python train.py --num_hidden_layers=8 --hidden_size=576 --num_attention_heads=9 --num_key_value_heads=9 --head_dim=64 --intermediate_size=2304 --vocab_size=32768 --hidden_act="tanh_gelu" --norm="rmsnorm" --norm_place="pre" --norm_eps=1e-05 --positions="learned" --qk_norm=true --attn_scale=0.125 --bias="all" --tie_word_embeddings=true --parallel_block=false --init="normal" --init_std_qkv=0.0218 --init_std_o=0.027 --init_std_up=0.0312 --init_std_down=0.0312 --optimizer="muon_hyperball" --learning_rate=0.016 --beta1=0.95 --weight_decay=0.0 --lr_head=0.00858 --max_grad_norm=1.0 --warmup_steps=0 --schedule="wsd" --decay_fraction=1.0 --decay_shape="linear" --final_lr_fraction=0.02 --batch_tokens=131072 --max_seq_len=512 --doc_mask=true --train_tokens=783500000 --max_steps=5978 --dataset="wikipedia_en"
MLP neurons of a small language model. Each row is named by its layer, matrix (up: input weights) and neuron, and shows model dimensions 176-271. Each number is 500 + 25 x the weight over its row's rms, rounded and kept within 0 to 999. Numbers have three digits each.
After each neuron's rows, "fires after" lists the tokens most often just before its 100 highest values on Wikipedia text that the model never trained on. A number after a token or word is its count.

L5.up2134:480515507505493545478547521473467478499463461481489535483467498467517520482501498494466526539543486481535558517500513498489487457477500527497513526483534494459472466490520557518472489472509483513512490489515532510446513539540503537493510500523494508520494497509502489518474501505528521521
fires after: "4" 17, " \"" 14, "3" 7, " (" 6, "5" 6

L5.up932:519488455407524494554530498545501488473527513484545493564499514455514511493508527437489498461526512506552521501498517513476509517518500488500507511480551528507540568523521460493484538510515568483487502514514515496492529492516535485470498482495509523480497519523473501478476511473511447478
fires after: " |" 89

L5.up2132:465487498492560512491505517496485543502492508499503437447510480507487541460490523484500487528522500481496525458513506468463502485451507523494500510474521502502574510529516515493481465501472514467444505474455497509492504537519466553485538505470528488486511485527450459501476519540466470499
fires after: "." 48, " —" 8, " (" 7, ";" 7, "\"" 4

L5.up2131:490495497511492480494513474515535456496490476470452495514491479558470512465473522505539524468504478502497497457526493505473510519457501533497511492507489479503495543480516504481459477502474534508549490468517468473484465491491495494484511489463528521442531549536479556530520499484464533528
fires after: " " 41, " G" 8, " (" 7, " |" 4

L5.up1943:489483505522534441539531486530504503482491481492515504516491502504531497498488483476490473430541494463521528457504494493490501527514498492542486520488482496527445528514524493480479536489459493489505536501527495484498519489507481491444519505493503503467512508529520512498476534512514478472
fires after: " |" 52, " " 14, "°N" 4

L5.up907:525470476513475515506502498473491496521519507477473486510506530543544553488504523502443473507497553518492482496487517468501511528539523503433456548543536514520498518477523507455509450469467525535500494517469486455527487461513459485485511515506514482485484530520497509508474504518536517520
fires after: " " 75, " (+" 10

L5.up1369:518465479515472500527511500483505505484509503472480508531530508467464508482526498484507479531526481505463463453492487498526522481533495500471471516539484458451503500474473487522472489514498508507508499483489477534504524516521509537550469501451468497485507503512511532483529468512506489477
fires after: "|" 44, "2" 10, " " 10, " |" 7, "0" 7

L5.up2103:467537517561501502496499533498519459500477513483492473498517514498524535556485492473434498460516560496454458436488550487476535506520519517517518504513535470494538534512522487488500537496522502548485470510482469488474497486491511495526513504533502512520540482547553509481478528473538556497
fires after: " " 55, ";" 4, " o" 4

L5.up70:463525492466516486484482528473519485480518496510518496491477516491495501526490512483515521481500527509475488472514522500485491466463484521496481487462468542556489491511492512476492516444520508505533478506530509518505468536509480517500497473486502530529502476479515527475495486503519497505
fires after: " " 46, " (" 4, " who" 4

L5.up636:503548490479506502506498412481506520478469513521514513546526456439502510502445459500510511544536488535511476465488496493486474478499465467491455507502462524532486441514500530469490524512475476502503525479496486451554510548509485474505487481510530545504519497491518496505518515468486507515
fires after: "|" 38, "1" 18, " |" 9, "5" 5, "–" 4

L5.up1556:534492476500508476503527442528497512510472539474489524494538486480478481466535540502474497480529526486506457507504521469525509471462501490508468496529494513514447536491482492527518532506510504497477487494497493509501468498516507532485511521533503506523517491491512486513479475516535494501
fires after: " " 28, "-" 19, ";" 11, ")" 5, " Time" 4

L5.up526:492482478514500493498508481446499510474481494476470483509504500479518498474503506484508475482487492506521530499518529490469495505448511482525505533460486511503526456528571535505505519497487511502504527507480469470488501485511499466505538487495532510512516502483513520468509472496471473504
fires after: " " 60, "," 5, " |" 4

L5.up224:485477454488487517482493491482508535540497464524489462489483495523468520477478491489453502511539527494512470507473507489524531528513475468501484523511530468489491471476546504486497512475532510488510487561503512504490485494498492522504518534464514511502495512475530541499484456504562485477
fires after: " |" 34, "|" 21, "-" 5

L5.up604:537513533469504483488488533525475498508496520495509526536501514501476516524488513480501517499502505490492525493473520465490487516519487438493477493508505510486493515494500489511502438498514496457481465499497502490490528526535539503514539539511491522510507516522503554499476498502453564464
fires after: " " 78

L5.up17:500547457481466517498524464533477509473514496484478472515507515532534452487451495470509525502431531496538491509545495464477474504505498510510436486469514531520533513493490525525489532527515510478471517503495492481468516494500528534499476494474497541539487534476494496483539501488465501467
fires after: " " 28, " a" 22, "-team" 4, " an" 4, "," 4

L5.up1557:524503495523511501456508502486498480486477495525521511495495511475523453483498515510512488458470495487492516496488498505444549507497503514464491536507466466517464485475474517553474492482529507536490498544486478477485487513518444462497498504570477476454485509461485487542541525522512514484
fires after: " " 74

L5.up202:478488493487512518450501507473518476491490538541499491496533502508519491503464457500472509505434476516481512466518484534487555480522473504469492536515508507496520519520509507481508538486519512534511512508501514523483499495518539542475532512513514441482493493501459481501534479528487513527
fires after: " " 42, ":" 13

L5.up455:486479514482478562492543466482483494470473494459469520467531487502530481500488483461486500517501512536556511452523494502504534481496500473519496461531494504469486509500479505525513519550437467496470493515506516493470502509501491494524508511543566486490535501492497570485512540496500531510
fires after: " the" 37, " " 19, " in" 13, " of" 5, " early" 5

L5.up1733:514509504515517514492477515481499514532520536501508494523532486494525546490498479461455491495520540524492557479522487478478507453461561494531465475466520543488488585514491496467495573492519506497467516527510495482524499481485468536488512494453465495539450490527452512478448484529501473496
fires after: " |" 29, " |\n" 15, "9" 5, "-" 5, "1" 5, "11" 5

L5.up1231:481480516485509501424484505505491536522523536497505530529496467501488514550494479463472467532536471516456522476489473510525548531531475496469547502501523530517485495487484463454512518472460490499576483468488468466540479513518554525495498491503490523484517529522511500466503490535531514488
fires after: " No" 25, " on" 20, "On" 6, " |" 6, " –" 5, " Vol" 5

L5.up1651:535514477495471489491511504489534466520521486519506561522506509528488487523515501522497479517517493497503452452530535504520480480466503538481503474486516511543536550527513504492508561529478446498494499488517468533515512486496527516495502506474494497491439500494546488496508492463490469528
fires after: " |" 41, "0" 7, ")" 6

L5.up1864:496508508510515529521544505520504522542485525475418530545548544496469520486480511511511476509511516498564486478457544525518509541489507513496501478513499515497471492499519461552547482515472533505509498497518499505521495477526490437520500506524516499480475468446507480504498528488502492500
fires after: " was" 20, " is" 15, " of" 14, " the" 7, " as" 5

L5.up818:459520449446525494480562502470511481494470493526527517569521511471538474507543491491472493500487446498523536489512509508479508469538533499470514486523470494528478518518486473508509525461499493549530478477517519504442490514528506498461525473513497530493490482478478521472506507498495502528
fires after: " |" 28, " on" 7, " at" 6, "1" 6, " |\n" 6, " to" 5

L5.up499:534492489500505506483512481553508514494483512494506531549511483481504473472485524522502524507510495510481511521491519520520507481527493491475503523524488480505512458487514496505509526536450486503487561533492554517517529548454509497482491516496487492517493486513485529503484513427547503501
fires after: " |" 42, " /" 8, "1" 7, "7" 6, " Swing" 5, "0" 5

L5.up682:472524467502502531491487533453475521467479529472512496495519515519529535505485519535452465474523496447521464477527504513515530524470459498498482536526499467466543494479496504482481525499565501493540498482498506486459513512517465504480530524538500515524500493548491454507494486529543458520
fires after: " " 51, "." 11, " \"" 5

L5.up1966:460503508517508530498511448484480517513529487500524512492519488478500518527494474505512467471491510478503556488521452482532506521459460508485457492496526510488461525501475513475450471466473456490482490519509473540531514498520507516496480531485470542475469453464518482492462516465486483528
fires after: " |\n" 31, "-" 12, "id" 7, "\n" 4

L5.up1371:512537436474515468513507543476536475482509475507482499519510484499518560503544470518447586512530511538530521479495547484471478484518515536545520476467512476522509501486521526531481508520521507532487513493554517518498497524521484493478443527478485512533494511519493527512524544567523512544
fires after: " |" 55, "58" 6

L5.up866:453491441494498528489489503540525530503486473494506493549478452483481516494531502502532482486498540480480529494533515515494510472503486499497498475483478574496473473538500492479516546534516498557527509469549482511458470481486459511519534516506472497503494544484513536513454495462494506524
fires after: " |" 52, "1" 18, ";" 6

L5.up2063:508523488501508536501477498511484502477500542537505526501529519495519518481452512491515479463510475475488498495521504466558505503516480527500515533530519487474537521510478499519455471468497493531510524498492479518507491510547452505467475477502479502486500506517495493467525500485506505506
fires after: " " 86, " (" 10

L5.up1953:487520461477477473475530515457482513512492539528506523522497463517510490499481483527495519479516467456534507470496500506578514478523482443516511502515512496534473452517530477482499507503524507527499518506503475474554506519493492509541505505475509506543517449498493496535519507509500502491
fires after: " the" 36, " a" 8, " -" 7, "," 6, " as" 4

L5.up1052:469536457511498530494516487463501496506463487521464504480452535451487508501505497463491506540518493489502468485471548463528485479476503505486516498496534485471484503502500487530515534515510539489503492530556515483492535543488450489509482482510498509484566467509551514510541483454490460483
fires after: "4" 15, "|" 15, "8" 15, " |\n" 8, " " 7, " the" 6

L5.up1988:477480463485473488469545479496530514501477462494490475467476488525506457454482511497492487488461566512485549480519527469498549497502467474492521505491476504502507514489467503475460485520461474499495471467481477513507522553521459486523417517528537500516483492490510537513514490495489478472
fires after: " " 70, " (" 6

L5.up1954:467496500508515473509506507516484447510484458441459455493539496494509487495547500493548517537485461513498538474488492502520496473498502486479447560486489500450500540485483477477483465499531505474512529539515479461526517511531483469505487512503465506441504486500519478489557520546536470507
fires after: " |" 34, " on" 11, ":" 5, ";" 5, "1" 4

L5.up2083:507484500507521517510519472495508489505487482496545488508558503495487491490490521511506472461491462433520488493501534544501530506481500527526483508528493500488443502516470506502503536494519524495488546537537471507497508541474520468488508459537533506515509491492524470482503516485524464549
fires after: " the" 32, " at" 12, " on" 9

L5.up1569:475476494480543486494506502488453511459518530489507528515489482516477465510516506508534558477523513456515522482558501510511531475530542494428504512493520497478507488523530470552484523468498505520518524494478502490531486462489495449474503495532511419488457487512495524514511512527493503503
fires after: " " 45, "." 14

L5.up579:508500517453504531535492483524488515488488531511528471477476496512513476536534542480521503510517503489514469476478520481526556500493511490524472515504458541512503515504543517511497448472489478484477534513516512473499509494530488518564499475454504516479535523461501541518491491531482456489
fires after: "," 45, " (" 8

L5.up509:502529488477498515472501515518497527463473558506452530529487504517496502508503536541494492539506491471542496515491471485500481525478500496485508443449491450511478479485515496477498485531443502524502523499463496520526486476450478555505515528483515462537475492476540497507520484510479498484
fires after: " " 30, "|" 26, "4" 9, " |" 6, "5" 4, "S" 4

L5.up1330:462487500504541516514480554499481512524504510523470496535511519508506541476469537482473497530494557479519511514505470487450481503499492537506517474465494503479516494485496517477503487454545541522505526462536523492492508520505503506465493525482496526527520521513550492499520513486517551514
fires after: " |" 88

L5.up1385:480458455457527499499425492491493537491479472453472486515498507509500505489521529536480490515513480526562503481463529509480516461479499484468453502478502546503514512522461485483471500478486516507481530508568518467501572495520488494553491494470501496514563480507513508495480500525519502468
fires after: " |" 34, " " 26, "|" 17

L5.up1464:507501509518507510442515494474483486497528483504485519498508486492453478549520498516496465478544477541477468502503536464507513516492480496489490470478539492468524518473474512475434484483466514494482521526454488475497531526546467503471497466503509477533534450501494435472531516527514515516
fires after: " " 58, "," 6

L5.up1924:451521495547475512499502449471498532525478451515494472508552489508496463470532512513495527535506470521492550479531471476539480517494500444474450540513482479465554460463499530534480514484460488481552510521483540505503508513497513504469481484471468570503509517496507490493459514524531502515
fires after: " |" 60, "|" 6

L5.up9:487501501509514455446536532509516543481505526504474531583490505517502515496542524514501514465495499483510475497508490484563490493511505502524476535508465553558506510491469446470490510469562517475493476485465473484484459525487488469467549503472473529510496506470528533480534506502500475486
fires after: " the" 43, " was" 13, " as" 8, " a" 5

L5.up219:495522470496472487469531487471495535459494513468478517525520493501504483529528542453469561480495525498522526473500544491521525501485512480515532493514503517502488463481482511510509523502507481494546501492475507498489487461560443493524488527432533499510508505538501488541454495513525530491
fires after: " " 37, "4" 12, "5" 6, "26" 5, "3" 4

L5.up177:507484496468485537501525477500501476478496495472465500526533509518507487480471483520503505484520525483510530501494506484514506503520522489507489472514486498529550503504470463463524487531486519531517495507504500495514512463494460523495521550497500494506521498512504487478490532490488509470
fires after: " |" 27, "-" 19, " (" 8, "|" 6

L5.up1294:472488483514497549496481533502509508482546510502491496472534472512549478525512498498541555508499487531473539455494520485516497499515528507485485505497499519529503450559528556540490517534442524446509532501494520479465475521461517469507472470498518498554484544497520456509529501527495477523
fires after: " " 46, "100" 7, "ric" 4

L5.up874:529482495454515502458494551486479482490491484494503553485495498526547495498477464526488462510512482464495482502478512527539538484535529555468479527478479514504526533478529495537480501446489493463480470457496478499502506527493518521497511494496454468457513517505525473472543539500510469486
fires after: " |" 30, " " 20, "\n" 12, " |\n" 10, " place" 6, " /" 4

L5.up1376:532487486521508488488483498514454498521474524488492472506517527478532463491491499496453517475532469563487494487476497489505517486487473483430503529510538506499533523495480493487488556494475468508509488489506499502504491450485459527474531494527510489497486465537507445456483531496462456483
fires after: " |" 41, " " 35, "," 8

L5.up1962:467482483509487485506518497488511516483460493478531483494513428499493542490478511525478498522471509460511478527505484447545495512509558535502528532496468526519499462488480490482510486496549544485540435518528477454538457502441518525515494496537481523501477461514477513501512513485514478486
fires after: " " 60, "20" 4

L5.up801:525481502502524526489508449532507486456480475503502513489505463483510505467464486480484570494483504488498485465514486515490503498518494462505471498507500498516446479520507483461499509545508465506475514524485517463566511525499485489497461437487519500546532515470532489522511473521513490473
fires after: "|" 37, "1" 15, " " 12, " |" 7, "–" 5

L5.up465:474499460461524517484490538496475497487491447503477500483519514501487490494521471504510489492508516576533478515544501523482480490496480501524504507497491532496514462533498498513444500476459499515546450551522495452512500520501502517510501434498488502483456504505506551472488480543509512519
fires after: " (" 34, " |\n" 7, " Died" 6, "6" 5

L5.up553:502485489483476553521499506447527470508525474502451507487538503511463532523490485505464500522493528493519461429497496491465532501455517512466480525508553510480492481516491474494465484473552494454521483537496466514552504482499489522505466519508486466468531493529468499494494492479511515517
fires after: ".\n\n" 27, "-" 9, "′" 8, " " 8, "\n\n" 5, " |\n\n" 4